From a checkpoint of a small transformer trained on Wikipedia.
Size: 15 layers, width 256, 8 heads of 32, MLP 1024 tanh GELU, vocabulary 16384, 16.1M parameters.
Training: a variant of Adam for these matrices, 542M tokens, 8275 steps.
MLP neurons of a small language model. Each row is named by its layer, matrix (down: output weights) and neuron, and shows model dimensions 192-255. Each number is 200 + 40 x the weight over its row's rms, rounded and kept within 0 to 999.
A block is one neuron, or neurons of one layer that tend to fire together. After each block is what it responds to, as a language model described it from the Wikipedia text at the highest values.

L3.down65,118,252,201,208,212,223,192,274,182,219,207,213,182,161,205,296,195,133,229,165,199,213,239,233,168,217,198,74,150,262,175,218,204,242,239,233,190,203,255,176,229,216,116,170,198,203,244,155,199,213,206,273,277,196,254,149,180,166,212,144,287,200,219,280
L3.down127,169,199,242,174,233,257,171,93,187,269,189,199,195,219,214,213,256,231,224,176,189,191,247,194,167,216,266,214,224,219,194,324,229,202,196,116,212,151,229,224,264,150,236,168,186,209,175,231,129,211,184,149,145,200,205,253,187,240,234,189,252,218,231,259
L3.down171,239,169,147,168,215,153,204,244,241,230,222,190,169,142,213,194,181,171,286,127,226,190,265,208,165,215,152,179,209,222,253,178,205,221,233,125,138,128,254,188,193,219,171,172,148,196,235,140,205,211,255,240,205,240,216,224,190,188,204,75,144,227,240,240
L3.down175,134,158,91,196,242,118,287,168,197,72,206,163,244,173,204,206,228,148,161,257,232,210,239,135,177,236,161,152,194,145,198,249,164,140,208,242,272,130,175,228,280,280,177,202,158,230,163,173,223,160,227,189,256,193,204,157,229,236,175,213,194,149,185,216
L3.down211,207,167,154,188,224,228,216,222,217,191,223,180,233,213,303,197,146,173,188,205,174,194,208,163,195,143,138,183,213,198,189,162,203,167,223,118,197,292,85,248,203,253,156,203,224,146,147,210,196,239,171,262,343,152,192,283,222,211,212,218,235,210,235,210
L3.down299,178,238,172,231,198,68,123,232,150,265,222,190,239,172,258,182,272,138,245,219,237,171,236,176,233,216,210,154,180,204,189,228,201,201,217,121,151,213,233,237,145,238,197,184,184,175,230,183,147,163,230,204,234,171,196,177,246,163,201,198,207,190,250,146
L3.down318,225,218,232,229,142,108,290,205,154,185,212,267,208,192,217,170,216,182,241,231,238,247,193,224,218,220,187,207,125,162,145,200,202,94,214,232,171,283,162,210,231,250,201,174,147,170,227,135,202,196,171,217,123,174,207,189,173,164,246,172,212,214,168,287
L3.down424,197,257,167,245,198,226,173,172,168,215,205,197,196,187,195,164,228,180,270,200,241,188,213,192,233,195,188,124,252,248,156,156,206,198,183,216,238,206,266,138,223,140,208,184,203,207,196,251,168,226,230,201,207,147,220,170,187,189,284,193,250,220,208,240
L3.down435,163,208,140,195,228,155,180,179,241,128,206,222,224,219,283,244,163,181,241,234,195,215,140,188,118,225,120,223,240,236,161,203,211,241,191,175,136,180,195,200,208,217,279,199,126,193,184,181,111,230,212,249,208,249,205,190,256,169,369,233,216,149,189,235
L3.down682,218,223,193,138,208,245,210,245,251,202,203,172,200,232,173,242,210,188,233,242,136,195,178,228,176,243,152,198,202,129,264,219,201,221,222,254,145,228,263,172,195,175,171,161,227,197,229,266,163,227,197,242,205,234,162,208,184,214,231,181,200,209,171,244
L3.down777,207,180,188,142,204,209,262,218,202,215,242,182,189,213,149,254,163,229,192,153,216,262,102,229,230,263,217,161,216,164,217,247,158,180,171,196,182,196,160,184,198,248,183,248,156,151,180,190,206,262,195,239,237,164,222,246,226,159,390,187,191,174,215,184
L3.down806,239,173,151,265,185,207,215,154,177,171,216,229,216,189,244,180,219,322,191,209,221,177,156,195,239,150,165,171,283,97,242,216,228,221,202,241,179,220,192,235,117,253,128,180,209,182,163,223,261,228,258,197,139,241,250,210,239,210,237,160,203,199,156,239
L3.down891,271,232,76,194,181,126,197,276,190,265,199,198,170,177,209,101,239,257,286,163,187,235,173,219,187,206,146,153,209,127,208,183,220,243,111,279,150,148,277,212,135,259,284,239,230,211,185,204,231,247,236,173,178,175,155,224,243,205,293,234,152,215,209,161
L3.down917,263,238,118,165,251,164,122,210,244,156,205,91,194,177,216,217,213,292,251,234,215,170,248,183,236,242,221,201,209,139,229,135,192,193,246,221,144,161,139,158,205,240,207,196,194,234,217,265,262,241,237,210,232,222,186,178,218,203,212,192,132,215,191,220
L3.down950,231,211,180,210,166,169,211,210,254,242,203,170,189,128,227,313,247,166,146,213,231,207,197,278,268,154,161,193,227,174,248,233,224,222,157,180,175,197,234,240,110,244,170,204,178,229,188,187,180,225,213,221,213,209,233,148,198,219,162,196,239,212,268,196
L3.down979,279,160,192,166,195,165,255,186,235,246,205,265,255,144,227,262,223,203,263,163,243,168,174,194,166,193,163,212,278,168,242,215,168,158,192,230,162,169,267,224,185,248,185,181,228,188,147,127,200,223,235,253,306,172,236,223,117,220,212,168,239,174,290,183
Description: The last token of a noun phrase or name just before a comma, period or line break, often in infobox fields, e.g. footballer, Norway, University.

L3.down13,233,187,181,252,196,184,276,184,101,206,214,221,143,190,120,199,147,196,241,241,101,181,205,218,247,257,169,236,178,234,147,251,233,170,121,190,244,202,261,212,208,198,217,169,244,176,101,223,185,167,205,263,174,117,156,192,206,227,273,174,237,152,197,224
L3.down29,203,244,156,171,136,277,198,173,191,255,254,194,252,235,255,173,198,263,238,187,159,209,162,177,218,178,213,177,150,220,157,218,256,217,87,228,210,255,196,231,156,151,140,201,185,204,144,179,284,190,190,154,211,198,241,200,222,181,372,313,188,192,194,210
L3.down71,177,131,142,216,169,159,154,206,151,283,193,255,139,188,204,273,255,228,241,221,187,223,235,157,147,238,211,236,158,199,119,195,176,168,202,177,233,244,191,166,186,188,164,190,187,181,241,181,205,255,243,269,171,111,188,235,214,205,261,177,228,271,200,216
L3.down176,273,214,198,182,172,184,270,219,141,119,199,194,211,145,258,215,197,203,191,90,230,189,153,156,147,150,158,211,167,177,148,171,241,223,171,194,256,215,157,153,199,209,203,230,167,172,179,143,210,182,240,248,192,225,223,209,190,227,228,157,221,240,249,212
L3.down191,187,172,130,140,188,255,220,215,141,165,216,293,212,174,206,195,174,253,228,259,184,157,192,224,271,178,164,216,150,252,187,225,255,236,222,259,89,209,207,156,142,192,237,200,146,184,223,136,217,242,219,210,250,192,119,159,246,171,239,202,231,185,164,64
L3.down302,210,215,185,214,265,192,182,140,198,187,200,158,146,179,138,267,240,234,268,152,281,207,251,202,141,134,224,233,205,229,245,198,155,195,231,231,283,234,195,142,231,281,259,190,184,150,192,283,143,190,170,230,206,267,226,159,220,201,48,194,146,152,233,263
L3.down384,188,288,231,125,222,236,219,163,194,180,216,156,198,218,189,156,237,173,222,262,160,218,181,154,270,189,192,263,221,165,243,153,255,210,186,168,170,197,212,176,206,141,233,168,222,194,183,185,129,228,207,225,149,217,168,200,189,170,261,185,211,197,245,173
L3.down399,184,180,218,218,196,199,211,219,162,181,203,160,244,192,198,260,207,271,175,242,208,269,223,219,176,238,183,171,174,219,134,197,158,220,215,170,272,222,200,199,188,191,187,173,177,202,242,164,222,194,248,252,190,228,154,128,90,217,250,178,188,134,228,244
L3.down592,158,263,239,276,150,105,111,257,186,147,199,207,192,259,160,220,163,110,257,247,169,144,228,218,235,164,188,163,207,163,238,183,199,273,179,218,247,123,199,116,219,170,177,211,145,200,217,212,247,186,294,218,200,196,107,277,247,186,271,191,225,237,253,260
L3.down667,184,158,168,253,230,188,225,152,265,198,225,229,227,236,167,199,255,170,193,208,187,172,190,220,170,198,271,215,164,166,242,185,204,204,223,239,167,165,175,232,238,194,163,182,200,220,180,196,204,159,176,232,230,189,209,227,185,227,221,174,166,128,219,203
L3.down718,180,179,257,185,207,201,147,224,223,155,207,181,230,215,226,234,164,168,132,153,195,162,188,87,211,156,109,183,257,201,268,221,246,176,186,259,147,185,157,154,135,277,171,172,211,173,242,179,264,210,210,261,290,222,208,224,227,144,211,192,261,188,170,208
L3.down719,127,220,182,265,199,225,173,184,158,200,201,181,167,238,180,195,204,211,223,184,207,214,174,188,215,228,221,179,199,201,160,241,167,251,173,221,178,335,181,188,125,148,240,158,209,210,212,241,165,193,163,167,246,237,258,176,208,285,195,206,149,203,176,247
L3.down788,192,222,220,282,231,169,217,211,146,157,202,192,192,183,206,226,139,205,186,178,77,164,171,215,206,146,210,76,266,259,250,212,147,186,167,270,252,174,241,196,184,199,261,221,99,139,208,200,239,204,203,120,223,255,250,171,224,210,163,239,245,239,249,119
L3.down880,201,157,139,270,237,149,194,201,284,212,204,217,164,176,192,222,177,175,233,214,112,226,200,178,189,262,214,172,258,169,199,211,86,217,225,128,169,161,199,190,186,170,214,187,241,204,228,158,195,195,236,161,226,206,155,214,249,230,139,194,259,252,237,242
L3.down895,187,268,181,213,249,209,268,315,249,197,178,157,223,224,119,245,204,172,240,111,148,209,153,140,218,233,154,156,218,245,211,146,174,187,163,212,207,115,228,166,218,214,200,173,179,153,257,202,175,183,316,210,213,145,157,122,193,186,208,214,226,209,168,228
L3.down946,251,149,242,183,146,282,227,268,203,112,201,256,107,163,216,191,290,272,253,213,163,184,168,113,167,207,260,200,233,99,174,198,211,104,176,149,192,234,183,217,243,192,196,182,248,232,229,182,253,178,214,145,152,207,212,309,220,274,228,171,220,174,192,268
Description: Final word of a multi-word competition, league or body name, often in sports stats tables, e.g. League Cup, Champions League, Texas Senate.

L6.down105,239,110,103,169,186,181,217,93,203,228,194,192,140,195,160,166,230,232,174,250,219,234,150,191,246,196,209,212,124,229,233,143,231,186,226,103,202,214,228,185,245,263,188,168,205,197,273,245,220,184,215,224,268,229,251,219,207,154,190,231,232,207,174,217
L6.down303,228,221,162,164,160,171,178,147,197,200,206,187,176,226,199,216,248,209,242,115,142,196,234,232,143,165,286,169,226,227,140,123,215,198,155,193,177,209,158,205,240,227,203,189,175,174,179,218,137,194,146,197,166,176,203,138,151,170,198,245,246,157,148,194
L6.down907,216,214,167,173,175,187,223,149,187,179,225,249,222,272,204,224,165,153,228,218,164,216,212,170,281,185,191,169,191,244,134,213,208,149,191,118,179,141,146,274,180,269,65,191,228,178,178,200,189,203,207,231,185,225,261,202,220,197,210,232,263,182,186,226
L6.down1016,155,233,168,264,206,238,169,204,157,262,231,181,141,113,204,185,213,179,135,157,165,174,179,193,242,192,287,208,160,266,188,205,185,236,166,199,201,135,188,267,159,200,163,203,248,191,215,242,180,288,188,184,193,155,180,269,217,172,81,184,222,203,192,233
Description: Final words of place names in location phrases, mostly country or state after a comma, such as United States, Georgia, Mexico, Hong Kong.

L3.down241,117,125,168,224,236,185,221,228,229,194,214,192,174,183,265,160,127,206,147,206,202,158,204,216,174,198,184,194,193,244,184,82,213,193,263,290,157,202,175,212,191,162,232,190,214,298,219,182,206,223,163,224,226,178,262,163,262,187,146,193,171,183,135,162
L3.down315,75,187,212,177,210,252,194,215,163,202,243,248,167,209,150,199,168,276,182,168,214,210,176,176,244,210,162,229,197,168,216,170,169,178,213,195,304,137,186,186,205,259,218,188,168,257,231,182,201,197,235,232,240,167,219,245,221,155,127,224,229,176,146,255
L3.down350,208,170,225,172,265,165,239,200,240,150,201,205,188,208,229,222,236,175,252,223,153,188,194,148,231,203,224,200,189,226,170,218,209,158,246,222,139,166,187,200,181,208,165,212,157,165,217,200,224,154,236,205,271,306,186,179,225,87,230,152,294,294,202,212
L3.down376,129,211,134,178,187,194,225,176,253,237,236,200,196,189,149,189,226,203,182,202,291,223,220,235,227,198,259,233,253,234,226,197,138,201,208,190,222,154,194,230,234,140,195,176,214,224,247,255,194,193,214,259,173,232,190,237,171,213,54,175,235,219,187,211
L3.down491,146,198,162,199,180,180,214,226,228,220,214,206,217,205,231,133,192,155,175,134,235,234,141,177,215,185,302,233,265,221,220,199,204,179,181,194,182,161,197,186,122,151,159,181,246,215,213,206,226,225,153,216,221,189,223,209,184,279,161,200,201,240,216,201
L3.down493,169,185,190,126,166,159,262,231,153,187,218,203,202,187,256,158,213,191,240,158,174,247,147,211,183,231,165,184,168,217,129,170,161,191,165,181,191,181,269,278,111,166,172,213,228,187,129,207,268,183,170,144,144,226,113,169,239,207,146,171,247,194,159,177
L3.down596,169,186,132,233,187,196,242,173,266,191,242,208,189,214,243,246,199,280,221,241,177,201,177,114,128,186,186,209,151,205,157,161,155,207,269,212,205,234,176,144,243,177,239,154,211,215,143,217,170,179,163,255,193,226,185,203,222,184,131,198,133,245,182,230
L3.down604,135,130,215,215,206,268,184,161,273,162,204,190,215,198,224,216,162,217,185,246,241,179,180,165,237,221,193,94,193,198,223,169,202,198,174,187,199,221,258,215,251,266,179,178,178,277,219,247,211,199,206,228,193,267,210,200,269,168,213,177,237,223,155,243
L3.down614,150,225,221,160,223,211,210,256,199,217,226,249,230,175,209,191,150,292,271,218,185,165,186,206,245,189,153,147,156,275,166,246,118,202,203,194,192,247,214,230,194,160,189,160,96,202,149,234,254,237,203,227,154,219,212,219,182,195,246,239,178,235,227,112
L3.down656,195,204,202,203,178,181,244,221,241,183,224,216,227,148,208,226,175,217,198,199,165,232,168,210,209,200,266,213,201,192,159,200,213,174,165,129,191,149,149,226,193,163,171,208,180,194,235,165,170,152,187,238,201,145,205,241,163,212,270,188,240,243,234,258
L3.down683,214,168,142,183,226,219,206,187,211,227,213,188,159,255,257,238,235,233,94,193,197,121,178,231,212,225,235,171,222,259,203,223,218,206,174,235,94,220,158,156,174,197,163,199,159,207,240,135,250,181,229,251,222,178,167,185,160,178,123,190,171,270,220,169
L3.down784,177,193,201,227,261,197,170,249,195,272,194,260,163,235,199,130,178,212,219,131,171,184,127,228,232,170,246,207,215,192,103,148,117,199,185,164,214,216,235,193,155,285,247,191,193,193,159,221,215,211,243,129,190,241,193,218,198,222,170,221,230,218,156,173
L3.down822,141,199,189,137,148,216,236,247,231,249,216,201,238,123,220,125,192,179,246,204,202,229,102,224,234,251,266,224,164,182,204,225,193,152,198,154,219,186,190,237,165,141,170,213,237,206,166,118,201,219,178,206,232,217,221,193,219,267,182,247,201,280,220,197
L3.down892,158,181,188,295,205,206,120,202,215,267,209,186,227,255,179,330,210,207,186,268,245,227,146,178,155,219,188,189,225,211,215,193,171,229,273,239,164,222,168,149,246,263,247,172,135,195,254,131,173,155,186,232,253,259,165,161,204,213,255,272,161,229,226,193
L3.down898,137,209,249,242,179,240,152,119,182,147,224,183,189,246,251,191,181,208,116,193,186,148,193,265,163,226,234,160,248,185,222,126,181,242,203,144,185,185,258,211,248,255,258,196,157,141,184,200,176,167,224,183,167,207,182,196,259,204,179,168,207,277,216,213
L3.down1015,182,218,123,252,211,110,239,227,245,180,207,260,202,218,224,170,163,216,286,162,71,253,191,256,203,163,220,215,199,227,222,266,157,183,189,177,316,171,190,224,187,163,214,190,184,211,190,227,171,144,190,113,176,161,162,199,200,212,203,255,295,253,201,221
Description: Separators that close a field, mostly table pipes after a name or value (Ulsan Hyundai |), plus semicolons, periods, and date dashes (1949 –) in lists and tables.

L6.down69,167,273,144,183,289,289,198,120,140,165,230,265,224,236,238,146,232,165,198,266,248,185,176,228,215,224,311,207,176,232,250,198,185,135,187,219,146,207,235,187,148,211,184,163,188,204,197,264,217,272,232,220,236,141,245,209,168,157,178,220,223,213,226,221
L6.down330,216,167,165,171,171,145,265,179,178,91,204,178,179,131,177,200,290,177,149,224,187,235,243,261,220,278,185,201,223,168,203,173,289,270,212,178,152,125,235,227,161,208,160,207,190,199,208,237,184,259,179,205,272,182,244,200,189,240,218,204,210,181,181,185
L6.down931,262,226,232,232,221,154,256,104,201,187,283,191,227,166,259,176,232,268,207,194,168,183,208,183,130,213,241,152,159,203,192,211,262,194,220,228,199,204,210,187,157,192,180,178,155,196,114,268,217,228,263,241,179,280,134,128,199,255,196,211,124,229,165,237
L6.down959,194,214,139,173,273,154,208,174,104,230,219,190,178,219,182,243,216,195,169,283,232,211,228,226,199,192,144,140,219,204,167,206,112,231,191,235,203,217,275,194,174,232,192,176,185,217,243,172,212,259,241,178,185,161,227,200,174,214,137,237,153,180,196,153
Description: Country, nationality, and region words ending a name or label, often in tables or lists, such as Finland, European, USA, American; also plural group nouns like towns, lines, companies.

L6.down134,141,181,181,216,183,139,187,242,250,221,208,189,234,234,215,133,231,158,262,194,173,179,180,164,216,183,167,151,163,167,162,163,188,141,268,176,245,215,267,132,205,220,295,141,178,188,218,197,132,236,195,214,182,214,200,159,186,182,195,237,191,230,182,161
L6.down144,194,164,191,244,200,186,204,215,249,217,229,197,230,154,161,163,260,205,278,157,205,203,192,246,161,233,177,182,198,166,185,190,119,265,235,242,218,250,310,175,285,193,275,182,226,272,213,201,170,182,204,204,172,257,173,265,168,169,91,266,255,228,191,165
L6.down753,153,218,179,243,226,120,197,178,229,207,228,209,214,139,262,185,178,205,254,221,210,236,230,240,273,180,302,156,229,187,182,202,188,170,186,180,256,185,273,228,188,201,178,157,150,214,254,217,202,233,181,198,253,210,239,198,146,211,52,228,245,210,236,250
L6.down767,172,144,182,198,192,225,95,147,295,222,222,224,229,177,252,273,226,167,188,273,224,241,134,230,277,215,163,188,190,173,177,217,239,188,191,152,210,200,248,211,239,148,134,199,190,222,225,132,233,228,204,230,205,243,165,258,175,266,116,189,217,215,244,230
Description: Fires on the last piece of a person or place name, or the delimiter right after it, in tables, infobox lists and "= Name =" titles (Enthoven |, Feldbl-um, Spectrum |).

L3.down147,193,220,224,146,158,152,175,212,259,189,187,215,219,147,212,213,227,182,225,250,239,202,254,217,239,208,171,226,132,220,168,165,242,195,175,121,202,195,216,205,161,163,211,165,90,193,188,136,205,304,245,229,260,164,226,229,220,306,204,198,208,225,189,186
L3.down206,167,152,225,172,196,132,181,267,225,247,205,212,230,240,183,264,188,150,202,295,207,141,165,230,175,146,165,229,200,293,199,151,215,203,245,229,238,160,221,176,189,289,241,202,183,202,192,148,251,157,235,243,233,191,220,237,183,144,207,275,190,190,168,160
L3.down312,187,181,179,250,204,224,202,221,262,194,235,143,159,189,250,189,172,227,225,236,189,216,224,196,194,189,114,247,208,189,128,211,199,177,257,233,178,168,193,176,230,218,126,219,154,182,216,188,177,164,192,156,218,150,203,206,265,229,285,159,174,283,148,223
L3.down400,163,261,241,179,176,202,182,163,198,231,199,225,231,209,206,185,243,195,215,209,179,193,187,182,252,160,206,245,160,85,190,169,218,159,227,251,220,242,218,164,237,226,171,182,185,231,198,217,171,231,130,220,222,188,227,201,227,286,212,211,84,221,214,273
L3.down535,198,164,256,155,181,103,140,173,267,178,215,195,207,189,195,230,260,186,150,243,265,225,196,210,156,145,192,238,211,204,166,281,187,180,194,198,274,207,190,182,145,206,173,245,149,154,230,253,251,245,198,250,183,164,218,141,175,147,165,168,217,216,225,116
L3.down547,227,167,205,241,219,216,245,156,208,219,212,143,182,171,160,210,241,172,213,209,252,241,200,258,147,192,208,218,177,209,206,190,204,156,96,141,212,154,204,220,185,219,181,203,179,213,216,214,229,180,108,256,207,213,169,178,194,148,229,236,163,145,221,210
L3.down709,263,193,83,98,201,181,229,173,182,200,194,208,168,223,253,185,186,152,232,229,244,176,127,165,153,221,165,245,226,241,233,141,146,238,109,218,234,206,191,198,157,203,217,209,216,164,199,281,194,227,195,204,186,168,244,226,191,216,244,187,231,256,150,176
L3.down747,168,187,186,203,197,98,243,238,189,157,201,275,227,192,194,216,283,214,204,190,151,216,160,202,214,233,168,164,142,237,195,172,145,197,257,165,161,120,258,203,210,178,192,200,260,191,194,227,166,165,228,157,158,209,269,199,196,258,194,242,265,220,169,182
L3.down810,228,159,143,230,177,175,186,231,214,228,214,301,107,193,218,219,159,205,229,130,211,160,153,274,238,168,268,160,212,201,185,219,168,263,206,171,200,236,305,169,197,268,134,185,183,226,199,207,259,169,201,166,204,156,185,192,199,265,182,220,163,219,205,150
L3.down868,210,191,241,185,178,233,165,227,196,193,188,185,208,153,181,323,236,176,225,163,251,212,246,208,218,281,178,197,175,186,216,183,200,193,200,155,162,212,97,259,220,142,250,224,222,267,172,222,214,198,146,160,151,217,192,206,215,178,213,172,182,268,158,181
L3.down886,220,213,188,182,225,226,185,175,187,158,211,179,153,204,174,229,232,167,277,177,156,227,164,131,254,189,217,191,236,189,259,165,201,168,165,171,84,87,240,237,169,249,222,188,207,212,248,207,236,218,148,200,248,262,215,243,216,223,175,159,165,177,222,180
L3.down888,193,210,218,222,175,145,197,156,120,168,207,191,279,221,204,152,196,171,274,156,192,205,231,246,197,161,169,139,230,256,202,187,224,232,260,206,119,197,185,229,198,237,156,221,269,195,272,175,152,219,230,232,168,223,151,212,256,282,201,243,197,173,207,138
L3.down896,171,180,156,247,188,213,189,232,202,242,211,223,166,170,213,116,157,195,265,147,156,144,165,191,216,199,178,140,279,240,183,205,117,196,214,237,216,185,191,115,89,187,251,195,131,211,163,213,192,188,162,171,209,179,179,178,184,227,172,197,136,165,236,144
L3.down931,190,201,163,180,211,143,218,186,250,240,200,205,245,226,225,251,231,169,168,173,174,200,176,212,257,178,252,172,265,222,197,161,131,182,219,214,166,113,170,243,254,194,150,207,183,213,184,225,204,189,163,245,192,108,199,194,146,238,215,204,249,257,170,234
L3.down965,199,192,273,191,261,260,212,272,240,163,206,199,210,193,166,290,228,134,197,243,165,218,172,173,217,194,241,218,253,178,203,139,133,204,227,203,183,209,264,177,114,197,198,190,217,238,236,168,127,166,127,296,261,242,228,260,178,188,182,221,152,174,180,187
L3.down968,244,187,186,203,176,146,220,171,227,216,209,239,221,179,244,193,210,250,183,210,201,235,233,248,197,162,154,230,120,193,153,239,142,177,212,206,176,184,184,195,234,198,289,232,202,182,172,173,258,221,184,166,210,174,198,187,202,233,224,258,198,212,170,197
Description: The main finite verb or participle that comes right after a sentence's subject, especially verbs of speech or reporting in biographies and plot summaries, such as argued, admitted, tells, ranked, released.

L5.down914,192,201,196,173,233,158,227,205,175,180,203,164,176,223,225,168,243,174,137,113,210,149,201,190,188,147,264,170,270,213,231,143,202,196,203,201,166,173,240,208,157,173,140,191,176,235,195,281,255,250,235,168,203,224,233,195,236,132,209,195,181,203,118,146
Description: Later pieces of multi-token proper names and compounds, mostly places and teams, e.g. United Kingdom/States, New Zealand, Nebr-aska, Timber-wolves, north-east.

L5.down554,140,157,167,218,260,108,218,141,157,220,221,233,248,180,200,168,110,185,220,189,219,226,234,146,200,242,209,176,177,173,164,219,184,182,226,192,95,215,236,198,238,150,238,179,233,217,259,197,181,247,247,138,238,189,186,163,216,278,158,148,176,196,142,245
Description: Last word or piece of multi-word proper names, mostly sports leagues and clubs (Champions League, Austin FC, Segunda División RFEF), also Harvard University and the first digits of years after dates (199 in 1992).

L6.down24,150,227,216,169,220,175,207,232,198,217,214,231,196,222,291,171,167,185,164,197,229,137,195,232,179,145,195,160,210,205,168,206,192,217,188,196,213,181,205,202,160,230,216,211,188,169,180,199,235,268,213,202,232,195,182,195,182,210,249,244,209,215,153,172
L6.down101,242,248,239,198,197,218,247,214,204,148,202,219,147,201,269,254,182,256,254,259,197,213,217,211,177,219,209,201,181,182,196,177,187,206,232,179,168,133,169,166,227,165,219,221,176,212,285,206,150,202,226,220,218,140,233,184,178,195,173,167,197,187,136,184
L6.down424,180,222,232,194,164,183,195,293,233,183,186,143,181,182,203,263,253,157,223,145,238,250,134,222,273,219,205,182,135,185,149,281,163,220,283,194,210,97,222,195,175,159,176,190,225,188,295,182,174,170,197,228,229,253,174,225,177,162,239,225,199,185,148,156
L6.down993,144,232,128,143,209,189,202,230,161,133,185,106,227,211,190,177,105,260,183,131,199,175,166,216,224,233,225,211,206,128,200,135,232,148,135,218,211,206,183,211,198,287,155,241,197,274,150,207,207,254,227,238,227,187,185,237,147,196,181,206,202,194,215,209
Description: Main verbs directly after a named subject, often critics or organizations reporting views, such as called, noted, described, commended, announced, said; also word-ending fragments.

L5.down1016,164,156,157,282,215,195,217,234,241,183,220,238,278,188,232,228,205,165,213,171,215,215,219,190,178,175,268,187,241,218,222,213,199,194,144,203,200,93,203,172,239,185,188,157,203,205,138,248,151,200,168,173,223,223,182,163,189,211,181,193,265,189,193,206
Description: Pipe or slash separators in Wikipedia tables and infobox lists, mostly right after a player or team name before stat numbers (Al-Hazmi | 0, Monterrey / 14).

L5.down223,164,170,204,188,281,148,172,137,221,200,202,170,186,218,167,232,226,188,207,175,228,190,228,137,228,192,185,209,170,279,219,175,232,151,192,150,164,122,173,267,263,179,180,185,162,236,213,223,187,247,182,182,172,200,218,154,178,214,206,163,235,191,141,186
Description: Past participles and header words opening a table cell, infobox line or clause, followed by by/in/as: "Preceded by", "born", "written by"; also markdown table separator rows.